Part of a small language model's weights: 11 layers, 4328 steps.
MLP neurons of a small language model. Each row is named by its layer, matrix (up: input weights) and neuron, and shows model dimensions 48-175. Each number is 128 + 24 x the weight over its row's rms, rounded and kept within 0 to 255.
After each neuron's rows, "fires on" lists the tokens most often at its 100 highest values on Wikipedia text that the model never trained on.

L3.up1206 [156 143 139 133 150 135 165 137 106 110 119  93 119 150 125  80 161 122  91 134 126 133 134 189 136 162 113 160 178 134 108 128 109 138 123 134 104 104 132 149  89 129 116 114 135 136 150 141 163  98 123  99 140 129 119 129 123  93 132 126 132 118  93 104 139 149 133 155  61 160 161 129 164 150 107  85 118 135 147 114 139 134 132 113 145 155 175 122 114 131 115 108 142 115 157 137 125  74  93 156 109  98 107 139 166 114 115 149 115  81 117 134 120 175 102  96 138 103 134 143 188 136 153 127 140 100 159 142]
fires on: " |"

L7.up1274 [120 125 120  97 119 151 141 106 139 131 123 140 111 164 127 107 109 155 105 116 120 114 108 108 146 120 127 123 149 118 154 169  95 124 182 142 141 123 136  99 120 108 143 130 115 158 135 135  96 159 101 142 102  75 125 117 141  76 153 132 146 138 128 130 162 156  88 122  94 109 112 148 143 120  95 108 147 143 120 111 135  91 166 180 151 129 182 165 149 112 120 139  94  71 177  76 112  82  92 131 128 101 144 119  97 100  99  69 122 135 142 119 112 136 161  92 131 121 145 161 171 112 107 129 118  74 127 126]
fires on: " ", " Con", "-", "um", " Frank", "ra"

L7.up695 [ 91 170 102  91 159 139  73 113 131 126 134 111 116 133 172 111 131 129 174 137 180  97  91  84 103 115 113 150 152 127 123 166 109 156 161 164 135 144  81 133 120 106 109 123  90 115  95 123 108 142 153 141 136  78 161 142 157  90 147 110 116 163 154 139 144 118 123 138 154  95 161 163 156 103 149 122 118 109  88 120 135 109 127 141 151  86 110 138 114 113 129 151  99 135 160 127 165 123 158 144 131 147 119 113 144 120 123 139 129 137 111 138 154 117 126 130 102 123 105 154 133 105 122 119 149 124 176 110]
fires on: " B", " D", " K", " H", " |", " and"

L3.up711 [134 147 132 139 136 173 120 100  97 172  95 110 141  98 115 120  92 159 132 116 119 149 103 139 148 125 123  99 166 149  99 141 164 117  64 115 126  80 124 153 145 139 138 155 109 132 122 111 123 133 123 127 160 134 119 125 138 129 148 142 123 103 126 146 171 115  80 121 140 122 115  47 114 141 115 161 121 108 126  89 133 117 118 155 110 115 109 117 122 128  98 148 148 148 103 150 169 179 123 132 124 156 136 203 113 126 117 184 133 139 129 115 137 151 134 136 104 136 130 125 133  90 168 141 169 111 164 109]
fires on: "M", "B", "C", "R", "f"

L7.up155 [124 165 110 155 138 109  89  92  98 106 140 139 102 128 123 137 150 138 190 102 140 132 139 120 137 128 133 139  86 114 134 118 108 128 167 160 124 138 147 147 147 114  95 138 155 134 157 127 100 138  93 171 128 141 160 116 170 169 137 129  76  79 145 101 124 130 118 120  88 122 122  98 116 107 107 132 171 149 114 125 131 160 102 131 157 107 136 104 149  95 170 118 111  92 141  83 146 110 101 116 112 134 183 117 105 144 132 125 126 137 143 134 129 175 129 142 110 125 166 111 108 125 153 134 117 137 108 113]
fires on: " ", "."

L5.up314 [101  86 117 127 123 111 156 146 156 184  91 131 170 119 129 142 132  89 163  95 117 104 114 143 143  84 148 146 107 141 130 106 105 161 174 119 121 116 159 124 119 131 105 139 128 149 124 135 113 207 109 143 113  99 150 113 133 125 107  92 130 148  87 166 153 106 176 154 131 165 108 144 112  93 119 161 127 158 140 134 134 120 137 167 104 128 122 124 123 120 111 151  97 145 148  60 123 101 151 113 151 104 106 125 115  48 129 124  96  76 127 136 180 168 110 160 124 117 157 170 100 119 111 136 113 131 113 132]
fires on: ",", ".", " S"

L5.up255 [130 140 129 109 157 160 138 107  91 146 149  80 152 105 155  91 130 110 123 174 105 147 145 150 141 131 127 192 120 158 127 156 188 142 149 136 121 107 156 129 119 133 133  95 126 131 118 138 125 103 136 130 131 119  82 132 136 137 148 106 149 129 122 131 142 161 135 107 118 185  95 113 105 158 119 129 115 133  78 155 122 123 126 115 125  93 144 124 141 155 131 116 126 151  89 159 120  82 131 136  92 136 141 115 180 127 134  93 115 156  96 173 135 120 150  91 139 109 125  94 184 119 111 109 114 120 101 115]
fires on: " and", " (", " in", ",", ":"

L7.up255 [105 169 136 144  96 127 133 112 109 148 157  98 138 134 138  85 137 154 143 149 105 155 112 136 176 132 108  97 113 126 145 107 169 125  86 171 124 131 126 155 127  87 159 156 120 165 135 105 115 113  99 147 122  67 127 110 168  94 126 113 139 108 126 146 134 148  95 166 101  96 183 167  85 121 125 130  95 163 144 131  88 175 154 107 136 134 156 116 108 115 138 140 117  88 122 142 178 155  78 156 100 147 144 154 142 138 126 105 122  98 132 132 104 133  93 110 143 163 174 125 112 104 152 188 145 129 117 146]
fires on: " ", " not"

L8.up709 [121 109 119 133  86 161 103 106 160  68  73 110 130 115 110 124 122 104 149 148 129  91  87  92  87  89 126 118 143 113 134 156 117 156 145 136 104 165 142 151 143  98 127 158 134 120  99 132 150  89 110 104  94 133 101 118 115 143 130 138 110 135 147 130 158 129 135 162 113 175 124 136 144 117 119 117 135 118 115 115 123 172 153  90 195 137 154 124 142 165 133 106 141 138 112 174 134 136 130 146 115 118 138 162 153 136  99 127 140  81 155 155 135 142 115 138 152 144 153 136 125 133 161 132 110 130 105 131]
fires on: " en", " ent", " t", " (", " ", " T"

L8.up161 [173 129 115 105 148 161 106  71  85 115  99  79 139 148 166 118 130  84 105 160 121 148 160 134 164 138 124 164 130 149 138 115 136  98 115 139 121 126 113 130 103  96  99 104 119 107 135 144 126 130 121 114  89 130 110 142 120 103 129 138  96 161  90 148 150 115 147 124 126 127 110 119 130  64  95 156 118 136  92 124 100 153 189 140 137 118 129 153 100 130 129 129 108 134 110 134  84 114 133 138  99 155 132 135 132 125 159  84 110 141 100  85 138 104 126 123  98 114 113 136 186 128 101  86 110 113  92 122]
fires on: " R", " in", ",", " El", " to", " Al"

L5.up693 [146 122  49 193 137 145 100 102 136 111 130 101 128 136 119 101  52 114 150 132 115  79 108 119  99 120 168 117  79 168 140 152 154 175 107  90 122 118 123 156 135  97 133 113 113 132  81 130 107 110 145  72 119 116 158 140 126 136  79 151 153  97 103 121 149 130 122 167 148 163 114 131 128  94 133  88 114 126 106 133 105 123 140 123 133 117 166 173 168 140 138 145 161 106 155 129 122 135 138 142 195 129  78 115 125 129  89 129  93 158 138 142 139 116 146 144 107 109 143  89 140 138 130 116 134 140 119  95]
fires on: " V", " v", " T", " t"

L5.up920 [141  99 142 138 150  94 126 142 143 112 162  85 122 115 182  93 153 115 187 137 106 118  97 157 146 132 157 146 133 114 135  94 129 188 126 164 130 135 139 146 125 125 178 128 104 131 132 129 175 149  92 131 142 125 103 108 132 142 129 112 133 120  96  78 141 154 159 151 148  99  82 115 117  88 139 104  93 153 104 161 140 105 151 112 153  96 180 138 127 138 146 143 152 132 153 155 143 152 116 140 140 138 131 121 115 141  89  91  78 152 123  78 119 117 101  90 162  78 147 153 136  97 158 139  90 158 123 119]
fires on: " ", " (", "-"

L5.up297 [107 147 130  97 111 133 177 151 111 127 155 170 183 184 157 103 123 126 101 149 107 160 115 111 163 125 137 131 152 131 173  95 142 171 146 129 108 131 101  90 150 152 133 117  99 145 177 150 105 110 124 151 150 130  96 130 109 134  94  57 121 119 135  99 127 105 142  86  95 132 144 118 117 136  88  98 110 128  90 131 125 112 138 151 179 101 122  82 126 131 139 135 121 171 110 151 120 146  93 141 142 122 130 102 137 131 135 124 143 144 140 127 112 101 117  92 138 111 124 127 160 151 136 149 113 159  82 140]
fires on: ",", " and", ";", " ", " |"

L7.up762 [133 145  82 156 151 129 129 107 150 114  76  83 131 111 140 122 122 134 146 144 139 144 110 115 129 110 120 107 136 168 144 108 124 104 156 139 136  87 120 137 156  94 148 116 129 119 173 145  76 108 126 129 110 132 148 129  99 122 145 124 110 114 187 129 139 126 122 131 110 114 129  94 195 116  60 127 120 121 109 170 174 125 151 166 121 154 155 160 111 145 103 133 188 105 106  92  97 112 110  98 120 160 162 123 146  98 133 178 185  74 100 134 109 120 146 128 147 169 157 120 134 133 154 120  86 128  99 133]
fires on: " (", " do", " th"

L3.up920 [183 129 155 134 127 168 140 145 147 103  92 131 104 135 117 119 126  93 169 153  97  99 146 111 142 157 158  84 150 128 128 135 105  88 125  92 134 149 131 137 162 104 128 117  97 154 124 125 148 126 165 130 106  78 173 116  97 145 125 125 136 104 164 161 104 143 114  97 119 147 149 152 143 133 144  89 119 117 106 137 146 118 107 122 122  95 139 172 133  98 114 105 115 139 123  92 135  82 133 142 107 167 112 145 177 138 135 140 131 148  97 135 123 108  92 136 128 182  95  96 117 156 139 106  88 111 125 173]
fires on: "i", "e", "g", "ic", "le", "I"

L8.up256 [172 149 124 107 138 138 116 121  92 124 125  53  84 136 160  94 112 116 127 120 127 121 118  83 156 166 137  93 125 165 124  75 139 160 146 166 118 127 126 133  92 101 145 111 145 150 143 101 127 137 144 119 117 141 176 140 135 107 138 153 173 118 177 140 136 113 170 111 145 108  93 115 131 156 149 101  84  91 119 103 129 153  94 142 144 129 135 141  99 123 153 128 157 122 106 142 160 118  95 110  81 121 152 157 117 160 152 128 133  53  82 163 146  91 148 103 110 121 148 150 124 119 167 115 124 140 125 108]
fires on: " D", " was", " head", "al"

L7.up600 [116 165 143 150 142 130 124 148 144 137 114 149 102 129 110 114 154 153 135  78 121 125  91 144 117 143 118 161 142 110 117 161 137 168 145 143 123 148 138 117 128 102 163 103 112 161 150 154 108  97 144  99 121 109 121 152 156  89 120 108 130  98 107 129 124 142 133 112  99 132 108 114 150 136 129 121 106 116 154 123 109 186  87 144 154 131 153 110 151 111 157 152 173 154 152 132 148  82 171 158 136 108 129 127 138  94 133 105 115 129  98 120 120 137 147 135 172 117 158 111  58 179 131 123 150 138  97  83]
fires on: " ", " re", " dis", " sc", " lic", " sy"

L5.up1081 [ 86 136 104 146  94 130 118 120 112 112 118 101 127 126 122 136 104 113 155 121 125 121 177 172 147 120 112 122 123 125 146 143 119 143 109 109 113 138 126 154 117 141 116  94 108 127 123 126 149 115 102  69 181 178 154 166 174 155 118 147 139  95 115 103  93  97 106 149  82 108 120 140 166 158 135 119 146 138 125 143 151 115 143 146 117  93 143 170 163 133 159 155 124 105 158 134  94 127 158 120 121 133 133  94 154  86 131 154 135 107 139 112 119 127 143 144 125 151 162 142 128 126 147 121 118  88 129 136]
fires on: " v", " by", " V", " without", " of", " time"

L8.up696 [159 143  76 131 102 144 158  69  90  73 141 146 118 107 130  87 138 164 169  92 149 150 113 111 143  92  92 137 141 130 158 130  98  97 166 148 129 154 139 137 127 114 113  93 150  83 165 130  73 127 191 137 121 168 141 148 140 173 111 145 112 119 133 129 165  91 162 139 116 139  94  90  95 159 140  99 125 123 131 135 136 163 112 149 133 156 125 157  89 132 144 149 143 175 138 172 173 129  83 142 120 171 114 109 105 111 132 108 128 162 102 107 107 147 132 116  85 126 137 107  70 132 167 148 124 149  90 112]
fires on: " ", " re", " do", " crit"

L5.up147 [169  97 120 111 117 139 162 135 152 118 118 148 133 155 139 128 175 172 131 181 139 118 131 139  97 131  85 212 116 125 165 108 109 137 110 105 162 174 147  92 124  90 127 168 120 135 146 124 105 171 105 154 154  84 130 103 143 118 156 123 137  92 116  91 120  92 102 127 137 175 157 104 124 164 113 134 157 126  82 167  88 117 142 156 132 124 131 137 148 141 177 126 109 114  77 128 144 118 135 120 105 137 130 117 104 117 109 122 158 112  91  91 130 177 143 103 127  93 100 168 214 136 117 112  89 148 102 137]
fires on: " and", ",", " It", " to"

L7.up1109 [109 124 168 126 118 162 185  88 114 144 110 115 104 111 109 139 159 110 179 169 104 146 130 139 160 104 142 122 107 112 141 142 128 140 148 144 131 177 142 157 106 104 143 123 150 161 159 133 147 132 124 123 151 107  98 151 147 102 159  99 169 155 131 128 117 155  97 112 128 181 123 153 117 131 115 109 167  95 132 157 126 117 153 133 153 127 147  87  76 112 127 105 126 135 126 133 153 132 135 137  84  76  95 113 144 139 124 105 139 140 146 136 126 149  99 102 108 171 120 127 123 139  96 134 125 102 135 139]
fires on: " L", "199", " ", " lost", "200", " l"

L8.up526 [134 123 135 111 135 138 136  86 102  96 135 141 133 142 132 113 156 134 128 106 153 134 153 140  88 143 146  71 143  86  96 117 130 111 189 172 133 108 101 142 181 153 133  99 146 126 135 156 137 120 116 153 165 135 125 149 127 144 113 123 101 163 149 134 124 138  86  96  87 103 102 125 150 147 111 110  99 118 103 149 168 116 145 119 118 160 153 123 122 109 169 138 131 104 159 148 138 153 145 168 150 110 154 114 181  97  96 173 166 106 111 103 126 150 136  81 115 119 127 115 121 126 154 109 125 145 134 152]
fires on: " an", "st", " th", " en", " st"

L3.up18 [103 103 167 125 124 122 119  98 148 146 152 184  99  85 168 128 105  90 140 107  93 126 128 110 190 134 164 151 156 120 100  95 147 125 135 106  99 108 133 138 102 113 102 131 150 103 126 144 152  72 163 130 122 161 126 184 174 123 128 133 119 131 162 120 100 121 112  69  94 130 114 129 122  98 119 106 127 161 130 190 116 110 104  78 117  97 122 146 132 138 118 131  95 182 112 143 115  86 114 102 108 107 146 141 117 130 165 154 119 142 160 137  83 134 151 113 142 129 128 116 125 116 152 151 126 146 134 152]
fires on: ",", " "

L5.up899 [ 91 145 147 131 129 134 116 151 134  78  98 133  90 124 148 145 162 143 120  95 170  98 116 134 123 129 143  95 111 145 140 144 147 120 142 172 121 120 162 126 157 168 119 126 146  96 211 144  82 109 147 125 138 123 122 125 133 143 170 107 116 115 160 153 108  77 114  71 111 166 120  96 117 122  92 122 113 105 117 135 126 149 162 134 161 146 146 122  94 114 134 138 134 135 172 130 131 128 107 114 118 116 129 133 125  78 156 112 135 100 135 105 123 117 168 159 129 174 111 106 102 167 174 146 125 170 120  96]
fires on: " ", "1"

L3.up914 [166  89 143 105 107  99 146 132 111 145 119  90 124 106  86 140 145 149 121 171 120 157 147 116  97 159  87 110 161 134 115 115 139 163 127 127 129 177  85  87 123 142 134 119 133 124 154 175 123 163 103 123 167 175 129 139  94 116 155 131 124 162  81 117 132 126 119  72 186 139 127 120 143 162 107 132 131 116 145 121 105 119 150 137 106 128 136 107  92 163 136 152 120 149 112  85 149 159 137 117 140 140 110 137 132 118 115 114 144  88 130 116 120 144 156 161 130 110 121 180 143 106 170  95  97 116 126 125]
fires on: ",", " and", "e"

L3.up426 [132 142 138 148 150  99 150  95 129 138 160 128  88 141 126 109  95  69  92 150 146 130 142  69 138 136 104 136 177 125 129  95 157 126 138 151 106 131 118 106  97 136 129 133 153 121 150 146 145 102 177  63 155 115 137 163 123 143  98 109 120 123 148 110 128 152 125  91 100 114 167 165 102  99 110 136 108 177  98 166 142 146 143  88 127 125 120 123 128 131 142 112 111 156  94 123 157  99 127 128 140 141 137 120  92 134 134 154  94 103 147 146 114 123 123 140 145 148 125  89  80  96 148 163 108 131 111 147]
fires on: ","

L3.up1272 [170 120 132 103 128 154  92 132 109 111 108 171 126 109 138 127 156 125 150 112 116 159 116 148 122 102 131  88 181 132 154 134 107  79 144 132 118  93 106 106 159 135 100 100 117 159 136 115 107 130 110 122 113 142 124 102  91 154 154 139 114 126 121 153 127 111  84 115 144 152 146 124 175 158 147 141 104 121 122 109 124 154 101 104 171 125  75 120 112 170 145 120 158 163 144  97 170  93 107 120 112 151  91 165 117 104 142 152 143 102 139 127 142 135 155 107 101 135 113 115 105 130 152 141 111 105 105 185]
fires on: "id", "ic", "ian", "is", "i", "ist"

L7.up1051 [146 162 123 146 141  98 164 117 120 137 106 109 134  99 108 123 152 101 148 132 145 111 152 163 144 137 121 156 165 125 112 140 142 148 131 114 139 111  99 153 145 142 174 126 123 169 144 116 134 100 127 107 146 128 146  95 140 126  81 145 116 145  92 123 129  65 122 125 125 135 143 100 103 120 135 138 124 157 135 108 132  92 123 130 104 121 120 154 150 134 109 141 106 129 138 108 145  98 103 210 110 129 112 114 114 106 119 121 120 148 138 132 128 154 154 110 121 127 122 180 144 152  98 120  96 132 128 171]
fires on: " |", ":", ")", " of", "|", "-"

L7.up870 [149 146 129 141 116 154 110 165 189  80 150 119 130 124 122 107 119 158 115 136 119 137 168 137 120 130 117 132 128 121 100 114 110 108 106 108 154 108 163 172 114 102 143 138 141 139 152 115 147 138 102 149 155 121 143 155 151 144 114 130 114  82 139 144 122 125 120 101 108  82 125 117 136 120 144 124 162 140 138 150 133 112  92 126 141 116 101 154 141 116 165 113 150  90 121 150 140 115 110 133 101 152 130 148 134 152 145 151 111 145 108 129 139 150 102 125 133 106 135 117 111 161 120 100 128 129 164 140]
fires on: " K", " n", " k", " c", " J", " h"

L3.up416 [118 157 130 158 161 147 126 171 124 132 105 140  92 143 133 113 127 143 144 136 115 147 120 119 191 142 142 143 172 175 145 113 133 136 129 125 135  81 103 109 171 139 163 143 118 104 140 118 109 121 155 120  93 160 140 126 116 166 110 122 120 112 104 116 150 160 114 120 126 116 104  67 169  89  99  70 136 141 133  87 138 141 134 144 168 157  99 142 193 138 140 125 134 143 100 128 112 120 170 120 146 123 143 138 131 126 102 120 111 154 168 124 166 164 110 144  90 129 134 109  90  98 151 134  84 139 116 146]
fires on: "==", ":", " of", " family", "h"

L5.up1269 [114 128 106  89  93 127  88 137  78 117 138 102 158 118  97 165  75 160 152 146 129 126 158 105 106 109  93 116 132 114 128 149 164 103 141 131 115 156 124 145 143 124 130  96 103  95 120  96 140 125 136 122 125  96  86 147 130 167 122 120 157 165 143 110 111 167 121  98 149 133 137 114 155 140 144 137 109  89  82 166 142 163  99 130 112 114 126 105 151 132 144 186 138 151 123 137 143 144 158 112 127 165  94 141 108 122  88 101 115 127 122  93 158 103 162 143  91  85 104 123 175 158 111 124 149  99 130 151]
fires on: " or", " and", "b", " is"

L7.up888 [119 118 166 115 136 160 112  88 115 196 105 113 100 118 110 132 107  95 115 110  99 133 128 136 101 165 156 107 167 106 169 146 108 147 120 137 127 144 101 160 147 114 133 139 135 130 128 165  97 109 109 116 176 161 127 147 135 112 107 128 137 142 151 124 122 145 118 124 122 186 154 104 152 127 134 101 143 130 116 124 112 125 131 109 109 114 103  99 106 119 117 140 136  92 118 186  91 163 100 152 144 119 134 141 177 135 138 122 109 131 150 156 112  90 121 147 148 107 152  92 152 131  72 131 124  99 116 131]
fires on: " k", " Gold", " K", "K", "k"

L5.up301 [119 122 122 130 136 150  90 118 118 112 104 131  74 134 176 114 113 121 137  96 184 126 111 129 161 152 123 166 149 147 108 102 111 124 141 150 107 104 147 140 160 144  92 116 144 117 108 105 125 136 118 150 119 118 136 117 158 145 129  98 154 117 121 111 150 112 160 116 108 113 111 144 121 150 163 111 136  95  99  97 123 118  94  61 137 131 128  93 139 109 122 156 132 121  87 125 177 155 142 126 108 127 137 113 127  98 159 137 143 124 113 154 153 128 153 138 103 112 120 133  89 108 125 133 161 119 118 125]
fires on: " of", " D", " d"

L3.up599 [115 120 133 160  64 125 114 142 119 113 173  89 144 156 117 161 126 160 129 153  84 137 134 139 147 130 154 165 169 115 115 165 136  89 111 147 133 157 125 129 108 145 137 134 116 108 113 126  86 117 122 153  96 116 134 146 117 140 146 159 164 136 106 113 150 150 145 120 136 118 108 112 160 136 156 104  97 150 116 122 126 113 137 101 102 162 152 214 186 168 124 166  76 147 134 135 186 138  95 131 162 123  75 160 124 137 123 105 102 120 115 109 148 143 107 130 149  96  99  92 128  92 116  85  98 162 125 168]
fires on: " or", " and", "or"

L8.up736 [148  67  99 150  85 106  76 166 124 173 104 105 120 147 159 103 140 132 168 133 116  94 118 114 130  97 189  98  91 131 147 120 125 206 149 161 105 140 172 193 154 115 102 118  95 140 105 143 121 169 118 120 138 167 127 138 109 138 120 105  98 132  70 112 149 110 102 165 156 133 142 143 156 130 150 129 142 143 154  90 161 124 126 103 126 126 102 147 122 103 109 121 132 162 131 113 150 128 176 136 172  93  96 173 136 113 101 135 113 162 109 133 144 125 116 142 146 125 168 144 133 143 131 169 123 132 126 138]
fires on: " cont", ".", " Cont", " app", " Qual", " T"

L5.up252 [140  60 102 114  88 136 121 132 141 150 119  95 108 143  98 150 163 102 163 104 143 121 113 111 170 110  91 157  83 155 170 127 145 128 192 133 116 114 126 137 102 126 121 100 103 183  98 126 125 169 120 120 110 137 161 149 122  73 163 115 139 116 118 125 150 156 116 136 126 151 112 100 117 137 140 122 137 123 131 133 128  86 147 147 124 116 119 103 104 120  95 151 160  72 135 147 134 126 105 147 137  98 101 111 138  87 110 122 122 140 100 145 129 132 104 128 173 167 119  89 118 131 151 126 132 125 167 165]
fires on: " ", "."

L8.up651 [145 155 118 148 137 116 134 140 145 113 152 131 182 109 129 115 106 143 115 109 119 108 142 104 128  96  96 135 132  84 108 106 125 151 134 126 124 130  97 105 133  94 130 171 135 132 125 112 122 100 118 122 138 139 106 117 184  88 108 123 142 129 110 130 142 115 135 121 148 176 170 144 126 186 173 119 112 156 108 118 139  98  76 124 141 176 141  91 118 126 145 103 140 178  61 156 111 123 131 106  90 114 159 180 120 129 155 130 153 109 132 149 148 139  96 132 125 148 173 122 106 128 102  87 121 111  74 140]
fires on: " ", "200", "-l"

L3.up1095 [138 130  95  90 170  97  87 116  75 118 120 107 136 104  93 125 133 102 138 121 119 133 131 145 123 116 114 161 152 115 145 112 115 120 106 156 153  96 143 102 123 163 130 166 133 117 121 112 183 127 189 121 138 114 120 134 128 123 123 121  94 152 143  80 110 138 142 152  82 161 116 133 102 108 101 137 132 109 133 124 127 141 160 120 143 111 141 114 158 126 105 143 145 156 140 133 166 110 118 130 124 104  89 105 146 112 102 129 115 166 121 190 123 210 129 119 122 113 153 125  96 167 172 136  97 145 130 140]
fires on: " ", " |", " |\n", "0", "6"

L5.up259 [182  91 116 152 107 184 132 113 137 113 102 113 143 117 139 156 109 117 114 120 145 137 112 123 179 106 170 117 151 155 119 150 134 149 157 138 116 113 108 173 166 158 122 157  96 136  64 119 135 123 110 140 154 155 130 141 175 100 107  90 134 169 145 123 113 156 144 146 130 137  83  94 121 180 130 101 168 155 129 137 108 132 114 153  98 144 142 106 113 103 153 132 135 100  87 135  94 125 120 110 107 143 141 144 100  89  99 132  90 118 156 127  96  93 107 132 186 135  78  88 111 117 136 123 105 142 144 110]
fires on: ".", " as", ","

L7.up383 [163 150  81 163 101 151 111 119 166 110 136 135 148 135 157 106 125 138 150 122 157 120 154 100  89 141 115 139 143  88 149 136 163 106 173 161 106 114 101 151 122  93 141 127 140 105 175 103 115 138 105 121 126 127 112 151 105 104 129 160 168 106 125 156 120  97 147 143 106 129 159 102 104  96 118  99  95 136 119 135 107 156 129 105 178 113 112  73 137 126 116 150 156 149 115 133 142 133 136 140 118 135 152 132 133 151 148 134 106 100 175 161 122 166  99 124 138 133 161 101 115 129 139 141  93 165 116 134]
fires on: " ", "201", " on"

L5.up778 [152 152 127 137  99 124 115 116  88 135 150 115 109 111 162 117 133 133 132 184  97 135 171 108 141 154 135 147 142 127 174 146  99 101 101 154 151 150 128 131 124 120 153 144 131 101 123  99 136 131 127  65 163 104 121 118 105 138 120  97 152  89  92 113 175  95 119 109 134 139 129 130 143 106 118 124 132 121 124 151 124 128 167  89 165 146 128 142 131 143 153 115 167 157 138 138 146 133 111 125 107 102 144 122 124 155 114 131 133  96 100 139 154 132 142 110 196 118 107 159 167 105 155  99 121 169 100 167]
fires on: " c", ",", " and", " n", " ch"

L3.up130 [134 160 147 129 147 141 108 148 165  93 132 128 128 111 116  95 164  84 161 138 156 102 156 175 136 129 134  96 115 142 186 140 134  82 130 162 149 124 104 113 106 166 132 127 129 141  77 145 141 170 105 130  63 149 131  89 116 123  92 128 104 111 161 108 158 122 122 143 169 158  77 121 140 130 150 129 128 125 166 107 176 161 115 106 135 138 122 151 113  93 109 143 149 154 104 126 101  69 133 138 122 162  73 117 147 114 138 105 129 149 104  98  98 104  96 125 160 123 172 118 126  92 101 124 116 138 123 132]
fires on: "ph", "ul", "l", "am", "ran", "ed"

L3.up1146 [126 133 139 131 162 170 107  92 155 130 144 131  81 131 174  74 149  93 129 121 165 110  65 149 116 136 179 106 163 127 143 115  87 127 200 130 166 134 164 161 136 116 143 152 131 158 145 149 109 158 121 113 106 124 113 114 116 103 172 144 129  99 142 160 125 137 115 146 160 130 163 145 100 102 135 120 149 115  82 132 146 127 143 161 146 135 138 135 101 133 119 106 143 168 142  91 143 119 116 146 151 144 144 122 101 134 134 133 107 103  96  81 126 131 109  96 154 138 109 178 147 137 149 164 134 140  88 105]
fires on: " ", "-", "if", "olog", "p", "ot"

L5.up1221 [ 93 172 150 180 166 127 147 136 125 146 155 143 123 156 148 140 134 128 118 126  77 129 168 139 171 178 128 116 169 131 120 122 136 125 114 125 142 141 113  86 167 125 184 149 111 159 143 111 120 118 165 115 128 101  96  92 110 134 117 157 145 116 130 173 127 110 129 114 123 116 117 124 134 134  91 124 113  99 146  70 158 142 150  91 155 158 154 203  74 154 118 146 124 169 120 156  85 134 124 131 117 117 129 134 124 131 131 130 146 158 153 118 134 149 126 127 103 151 123  89 159 145 112  98 118 166 136  99]
fires on: " of", " in", "2", " |", ":", " at"

L5.up1150 [118 121  89 143 133 100 133 170  99  93 138  93 119 141  98 127 164 140 175 128  99 156 127 135 167 159 127 140 154 136 130 142 104 173 119  95 160 182  94  66 135 103 129 135  96 150 146 121 124 152 132 133 162 138 123 165 132 149 100 146 112 114 163 139  89 160 118 151 176 141 159 119 113 151 176 140 119 124 141 120 115 132  99 156 134  38 104 134 129 144 124 119 117 131  97  81 138 147 135 123 122 125 179 123 118  51 128 131 138 144 127  83 167 151 113 137 103 120 111 134 192 140  93 148 114 149 126 117]
fires on: ",", " and", " or"

L5.up216 [121 126 127 136 105 177 113 130 140 116 172 113 122 112 107 141 115 171 135 139 121 173 156 112 189 147 136 105  98 116 139 127 129 130  95 163 150 145 132 169 165  54 137 112 135 138  69 119  80 140  92 143 152 123 154 139 136 105 129 121 125  93 140 152 121 114 113 149 140 180  82  68  90 110 109  97 134 114 134 149 135  95 122 133  87 148  70 129 149 166 130  98 109 121 136 146  92 175 116 154 101  86 151 135 123 162 149 140 103 162 121 135 149 128  92  99 123 129 152 122 172 132 124 148 152 103 123  98]
fires on: " K", " k", " qu", " well", "ok"

L5.up536 [107  71 132 136 166  91 133  95 140 154 126 110 157 135 121  95 106 131 131 136 141  96  54 127 139 121 121 135 119 117 148 131 164 108 160  96 161 114 177 159 145  77 156 117 112 127 127 160 126 126 133 116 113 156 117 131 124  94 137 169 121 112 123  99 112 148 120 141 143 140 138 136 140 118  86 109 152 146 122 138 101 110 136 187 129 147 118 128 109 143 116 161 155  83 147 172 109  98 124 113  99 147 163 105 144  73  87 102 125 135 128 139 118 130 148 113 144 146 182 144 143 132 104 155 128 159 143 107]
fires on: " ", " (", "\n", "5", "4"